config.toml
num_hidden_layers = 9
hidden_size = 224
num_attention_heads = 4
num_key_value_heads = 1
head_dim = 64
intermediate_size = 896
vocab_size = 2505
hidden_act = "swiglu"
norm = "rmsnorm"
norm_place = "pre"
norm_eps = 1e-05
positions = "rope"
rope_theta = 10000.0
rope_fraction = 1.0
qk_norm = false
attn_scale = 0.125
bias = "none"
tie_word_embeddings = false
parallel_block = false
init = "uniform"
init_std_qkv = 0.0344
init_std_o = 0.0322
init_std_up = 0.0344
init_std_down = 0.0
optimizer = "laprop"
learning_rate = 0.00109
lr_mult_o = 0.734
beta1 = 0.9
beta2 = 0.98
lr_head = 0.00423
warmup_steps = 454
schedule = "wsd"
decay_fraction = 0.915
decay_shape = "linear"
final_lr_fraction = 0.0
batch_tokens = 16384
max_seq_len = 512
doc_mask = true
z_loss = 1e-05
train_tokens = 131400000
max_steps = 8021
dataset = "wikipedia_en"
MLP neurons of a small language model. Each row is named by its layer, matrix (gate and up: input weights) and neuron, and shows model dimensions 0-223. Each number is 128 + 24 x the weight over its row's rms, rounded and kept within 0 to 255. Numbers have three digits each. A neuron's up and down rows have the sign that makes its largest values positive.
After each neuron's rows, "fires after" lists the tokens most often just before its 100 highest values on Wikipedia text that the model never trained on.

L6.gate99:136118149102107134119116134127175135077137133121086084121104151130098127094112150119128120171122126146086124143143144117138102142137145157191106107157118132137128118124138132105146106146148149150119116108146118132092168095130122165100108140129152145130120074175110153125068130119090186163077114164082123146119130105114114154156159159167105097121112126125120144132089180119134144079088112097125112121133091112106119125133105155107118140187143113087140112149130141133087130104097102085127158114119126085088104088138150118108107121143111132118136105152140105156129074120130162160161140140139166096134119134131129143103082109150117098165110129109108096144107124104158103117124
L6.up99:146139129102141140103091163123158131091135131086106134144091149130076121113107169130111138111113139136122114177155113117136122124140096170170094092127112152110131132132143140096119106162140151142132119126167129141100137078097125135095145127136172155138123113140125146119103169090111160144082136126103110154081148112120137123132138167126087112121097139122141151126130169097173132080114142119169126090137063147149105107137150121113166138156177102099152112156097116118092142122100085097092174125139142126089104132131131135109107140165115166131164107168145131143140085113139118172147160112108125110149124099103149123105095101151138084143109135095101089157110127110146127127095
fires after: "-", "ode", ")"

L6.gate426:139112092137108116112112162096120135092131147127152113103114170104086170159136145145144121139097095124063156160100157143123118139143088145160093132160132105136115127137124089130130110138104091158163116172118111130105110121149110113111126164081164131138109145113093125139074133121173155196156071122114149133100140131168158148099110138132126139171099143120134152119093113142117116105111148138104077138141118106113095100116109074144130134154126131089128138113127116160098116113113098090088129113100120118124121072121144143099136142110143114079156143138124123106119131152085128114114136114124114131134123166121113092171103113117140132060140141130138113108163124171145149119175
L6.up426:082115139148146135148137119188155146140109109119152130135080121109127163127116123150139112156141130078106136117152118145118105112113093181199132119168169140129137168139159132121160145131139142148175148129096124143156129133124079118109128149116134086126096116096093173117134115081139135111122102135129159119165134164105152139144140120123148115108144177122137126120144103093104131135074173151121190138121148116116100129168154129130182130133147148110127135118108181104139146151112131125123173126103135097140145145123162121131122112160129145127099163139141143107130102150168100138110131096087196129145142164113141102139095121154153113121103134123140099181125148150069139153132
fires after: ".", "\n", "-", " (", "==", " \""

L6.gate518:107110133069110130160144161155177161087154136124118137118123149146135191139095136144099101119154111102156097125136103152123137101107155122147157147125118133166165137139145136155156174149103122117096178156077122119110104144149119153136097137125100123102117111174126102137088158090099149119139138147127141127124113118106141108152094155105112092131184127112142186151131136126111098104114137151123137143124152133065128153153118133123120086139086135125093141072119192072167138128075155140139147116123109109141123140119150106096135116146108107105167125128119096122121116162119167137161113136142136128096122148136148110102126126117182123135131101138110089113094093137156131140139
L6.up518:110151088099122132154091134148179115107148180147140153145134100111149153152130122167123159126135131084112099129137088142135105089099144083125122128147106135150127117140149139106132151151080147134161166125116119161150081169131151142083158131138099111143130162138143148111133147080099133104144173120124127135141091140146146129144122128102099146198142099111111130156150124091146143105155149154106085126117164150086138134146130113085125135142121130143109129128131128096145111121126176155095168142156102135176133176084144168144132108139141160135140104171096106105117117167145129117137172139153174122121146114100139150097153106142102138165120111136134118135108112138173146173082
fires after: "-", " un", " dis", " f"

L6.gate723:111109134152125129123147148161169117116076136112178099147068129131110137125148139113116163114116139142084162119107167117120079120162115131165101111094114094109151143173114123125133126110101171117132147136147162132121166097139125127141100139119086136111150124122152167107130125165125130154155185143112153096098099164100132111129088123151122100109094082167106127155132103135140146099100118130153135162156121151119152111161133134137130154149139135125107158127114135148166138114144121085119173152140137160116081116098113127145096130124097117127140165148143119170086118082163136128137152098120139119104105122153170092100094170121113081132090095134136075086124133086130131116154
L6.up723:171133115110159115144118154150131121125142130148133125135093130158141156129138128141158152160078139107132110092105096119154114152143167165142131163124148151103104153178113105140088156110140133121126118103139129141078157122164140117096115177116133133132125100144147114145128112139149135113135150093141132105077165123164140161136141121122105091087076149090133123142104105120146114108122096121115140162114137170117172109098149090185052122118119141126098155132101134133109115150109097121156145131108090189141130102139127124145150119120120163119151114072126159157136135111147145125179187112138097140105102104118154145122121150138130064173100142135110130103140127158129169137151
fires after: "-", "\n", "le", "–"

L6.gate792:141121162136121167136094107135123148088088123124172123111113121119080103089150123129100138163107130088102096112115144150146103122129129145170082148116119130151162140153110084143108141135096159123137156133134114116095174139128133120121123120098105132162083073178113128120134118137082161118151104133140113152107151152145133148152107108136127125114105132150108111080123130091108123101102133137104135102146096125089128113106134163141121080120140138077095143137110133083145136127102109127112201106111127133118142067101126145100124141126128119155150110120121123132135081095124142176148098098116145111133152158119161139114149121105169151131086134152083067139102131127166162073125
L6.up792:119131116140105132149096118152160159109130110124155118130135112082150132106168046103137143111141114112102125087130135145128159153163113144103135143116089121099169166140118129154127126150135138120128159117157126092147102128144124125075156145130100160149116136170128103128167127132093149091118149142109119107121119127163139120153106115090061128131157085151094119138101146135171126134146123139125123098147135138108097117104107135132144104137100125072111188158137164098150154104058112161132140147132141143139081091117106156067134119120099117149129107108119141128130135095117145115163138113149146126091136166117171127108162146135133107172098132113120093115152119141152178131077
fires after: "-"

L6.gate192:120149148146096161133139111117121155150111131142159090113100127129098170124178149123107126140121104114124112153153134088128105140128150121107110076112104161094130131104109140145126123103093145097145143137139114137126117101102099192143089131132117143085107128166138153122099137117136130106142149162135131097133152139122172144106101162143130120107145139171109129138127150105092115118133102126120159132131127102114065146130140141138142109113113151089128144125118120128151182158096106167149172113118138112085149140127124143141092100170137099178178124158107100120150099139090111146139110111112186135116159156089149177162103140152124154109147103096086109142128122079131073143190
L6.up192:105125164144142157145110152123175155129116126107165111115156131142126147152142158129113135126132123128133082153168144076109133167157111105108125094117146177079134127093160149104088096128075133121155128120159137169135081137117096144143106156139063119091119114142154134101120119113102138096146151134144126098133103138135144178148088144114100123094137145139145130152120136098107116134133135150131162119153077155090125097101090142154177121133103118105133123138160125089111154153072147163142154113113149129101131121134113116099133124124123113131142134153155123100146136099128083125154095099099122154123177190096147183131136159139120108102122112127115108163120118118081126131176
fires after: "-", " h", " re", " dis", "us", " |"

L4.gate159:075125170109118105145110121149096104109108131081116141177091099109178134185112184084146130085089111078124107147090130149150134127107096176162143153104149117145111083108107172151106136076107180138111108136106145107148100124114162135122116149134154136161138129150095121115082154158095171131100147126091127126150137137100105168109156132126136136132121116099134095139132101124145152159142141089081106144142108121102130093128098156127112141157167153127131133118115140092124108169132158127130117138164090142098156109112093102096120152133111110122116110163105119141113154131117117141170100108137114155144113127140147150159112147091144114132110143149120149150139098135111155118159
L4.up159:088134131120135107118146101163131128170112100122096132083149152133137173120098121105141119138106122131138078146137099123135147116096117106138110103176120158105130138169144159123135129125082180119117122132126124131075093147153135131135105167131112104108098137125101143104090109154114153149130126120129113126137146118141111101103160170122132076112112125128107154148102121145105115164173091133153164160124129113101128118145165192150128116128125129127144121050126149121143129124068135131114123133157130132146133123087143110148102154165097149143139098118146192106136127174122143157135193135159120122174120106164121131118126116135153150140155152144190111101145115100189141108150
fires after: " the", " a", " The"

L6.gate764:117113139123143105124143130164104156113106156132138095134141113167114131167163134091132112122131138123111147160137139097103129121118124148177150135146108133142112164146149095095123170137146115105134121107110085131112126117165106123126120156097082135140119107128116138086128158108153163146143137160103148134136148140162155124102109128129180148073107161146165136135076097150128125116094152120144132118127073128117135180163103158117157152149178153114105117154136144083113159151106091076155119151124106138088124108132116118106130112133116149168102129152143151080148114124144117141127151143063150090131155154127164127097168122106174099138093063107121123157098096096117137123100
L6.up764:147065161132135148129166149138097133096168171143125134150136135139080151074110123127120112132134127117104124139098112097093126081122099126129130104141146114125146154115129128149136149139102113076169095111101126145089132140137118121107151184103112096090113185138183123124101171113125129127119119122090134107110127109143147137095116151141163116154158157145077106104122101128131143098119135125119092102087082146138128126135163141137157123138099127124099145169117107111116131159118098106132098119113151097102167091127092121141128135185146089080132069133124139150159119141133134115125120092127091116152190131129133104156113119145146136089131119103119162168149125071116128110144
fires after: "-", " H", " K", "H", " (", " Z"

L6.gate790:112147121097127149123126101146114128131108085136122145078081143127126125168128126128110156105174122098140156140099137123153103143152124133118116111100111126094148118179138106129097092183148136133126135162161154105124125108129136104127144093124100164131134176109118157124122123154166101143122171094114086132182120162153145121128135118104076148126097164146129119093107097150116131144148134134119143166139129149156097109172131180116110119146164098121113122102151099140138111165161104158168110101117106123099110161138113132102108116130135098104107143166138106113129135153165152109134147175108131158129051129093131113097087124090153125127147117127143128112155155139043140137114
L6.up790:144138128113115107084122144092103112099093086132141119149113143175118115151143118104102083145142131162157099113170132087135158113108114123207131129120141149154161130114095103105135151189107140109120125163114090170175136123136121105116144102121139114111171120137143133119133163102137175145130140121182110108112127105126140105151073135123148100126136103134130104093144146130092162129068126145134130130080177126172121134158116131111169147122163130114090135134139155157097106143122095127152156128136127079155129117115103127123138100163130154158162094144122158145136128110075159139093116152156128134112121112140114180147114112145123163145128112125116095164121085156104098120136
fires after: "\n", " g", " Y", " s", " G", " st"

L4.gate585:089085172134100095120096133115125146105114143146116126141103155138131153107109144086108159122142086111112129108120122140098135157131109157102149086129165095203111126126140139144141168091108119156132171144109125124121180136145115153107156113103103132156116144089109095119106124130181138152116101112109148140152121116133148172140162093125128105107128169116141135137136123141091122118128097145162096099167127147096120117099113102174117101145120139132142149105125148150118100118105109101164083129191079089148133094131152119126129141136135150093115089143120112156095157136151144099127140176108143140144078080122125133182137139084122121134120191164159133139122133105138139134129
L4.up585:118079104170119081113164164109130135117120090139126102139108119130119127158118137130110136099165129120094121219146108144120145112089153177150138105119086137126113146169148146128127086106132102170152134105113117104102137158152107128138133126107149093084123122143100137109128120095115114094154144162097105127138115122098083100135129178089160105086117139120158133172158099127102148139125097115122145133116117094128136121176103132135164159147112106120120148126115082167136105090100102148134112174118146100155119141135090130129081127132134126096146080155151104103140086112108114114148140129124157085156141117129120091121076121097148121102164112156104137104136119111133131127167
fires after: ".", " The"

L4.gate705:099107123132099096119151149160148110144113121134129116086104145140117204162098121129157140143117119130145141169097147126090097127135112106159114123152176115100143112135097157120116114122106077117143126196154105107126115153168106105154099148124097109158089129186127121137094113112139101134159118084092149110143126106108144127100151111098158127095094124118139116125113097136106108183125150119118116144131130084135149069138120133162148121149130148149140101117168143168144118115152141104143117145137147115153114127137129119109128129112131143119135110157128098116168116122138083102109093101096153141076135099146137143140100109137143142111137132215124166149171181098131164133132
L4.up705:120119125132121086083109124098153087153127131165147097145091129114070176130104122117175153125116151135111116106097165113132135128135075129164111132118125133132128134125116149124097117111140115124139144165147127125136165136155118093115120105124144109158157101113151183161113131134179124115138240121146100126176127106127115103117153130081124126124116137149113158155157142126115157132169106169142170118090141105124133071142106144157148119137161101157108095088130104111134125101113144129114134114130132089126129129164112118108102140117137133124134119145146120180149121105166111108097120142087129127150120140129086113061124152098150117139116102114124139099164129175116124111171
fires after: ".", ",", " W", " F", " \""

L6.gate788:164114130135125130112104137158131099181124098131119120160123132143104119150161146052136134098149097110121142124092153142106153127147101158137110116125143109122131147158136126104097108136117154144112156125124103107130175089145098131147115105138159129153092100137096141165114118114150121156159138172083107117148133143176102118089167161093141084145117126146172143154128188170080146144153074128149126160126133120134124136109139169115133149137111168155136133131116117104130136079134140108118146141135137086104149132153170107096134133113175165164177131105138121145128070149093125139120123140144110093094158168113134156138086107106144133133107160131138108116162094167117107147117
L6.up788:172106158168134157132144116133151078091155122170164172122136153124129150140175115132170131140091119101130115131115128174110097142167086129150093124153116125115155153154126105149111140139144108088119123107126100157097171127089074125143119129134125177106075110155118127112108109162143142136126141122096105142111121153162152120091154133098130125072104106101120130135141137128100133066149142166124100133155153115146173105134115116120127111125140118110121114153150131153151132112132131084138152138138125088122091118131135164110153108085112158158148147165116126100104153154109142122154139117105136092101115144098153148119140113092201154112074147121119089135102113116143164160109
fires after: "-", " \"", "S", " re", " d"

L6.gate119:088108169115125139143103094115159112128127097133140188131113130148135093137150172124144143115131142140151123137132131115164126163119122149165129120141103103144149143134102089080099141103094122116181140129127102106097122151136098123141131143109114131129115142126070085140125112111142124141088164108119145096115142129146139165121106140122145126139139155141094079149110138114123149120090154138153133119162118157154119170128079103083180139125118054165110122108191161142115164100134116100114130127174087093120133106124143088149099171143129136142111132129152107146157086128121115119122117135136143131096111134107138187135117133100168142154085102126083102151150087118138092155103
L6.up119:081155134085132122137142084189132131126101090161128146142150115128118113123115116122108154174136124135143100093114117146183150098120074125168144146148100136156143126186123138167115141182146155146122089088099135146136123112093091136077120177139140165130100114168140106120113101116141132148077110154112098154137159132144136136142105118131116070146134169116125161167139166116130134140124138104123082155132129131130133104143101124154131150129148121138150163145117121075119116151092159175155127119098119107141156115155152145142146098130139160133122119132128136110136143139118164189116157146141156108171132144113141151110116105124161144177175083127101124124138096126105148105135
fires after: "-", "G", " J", "S", " K"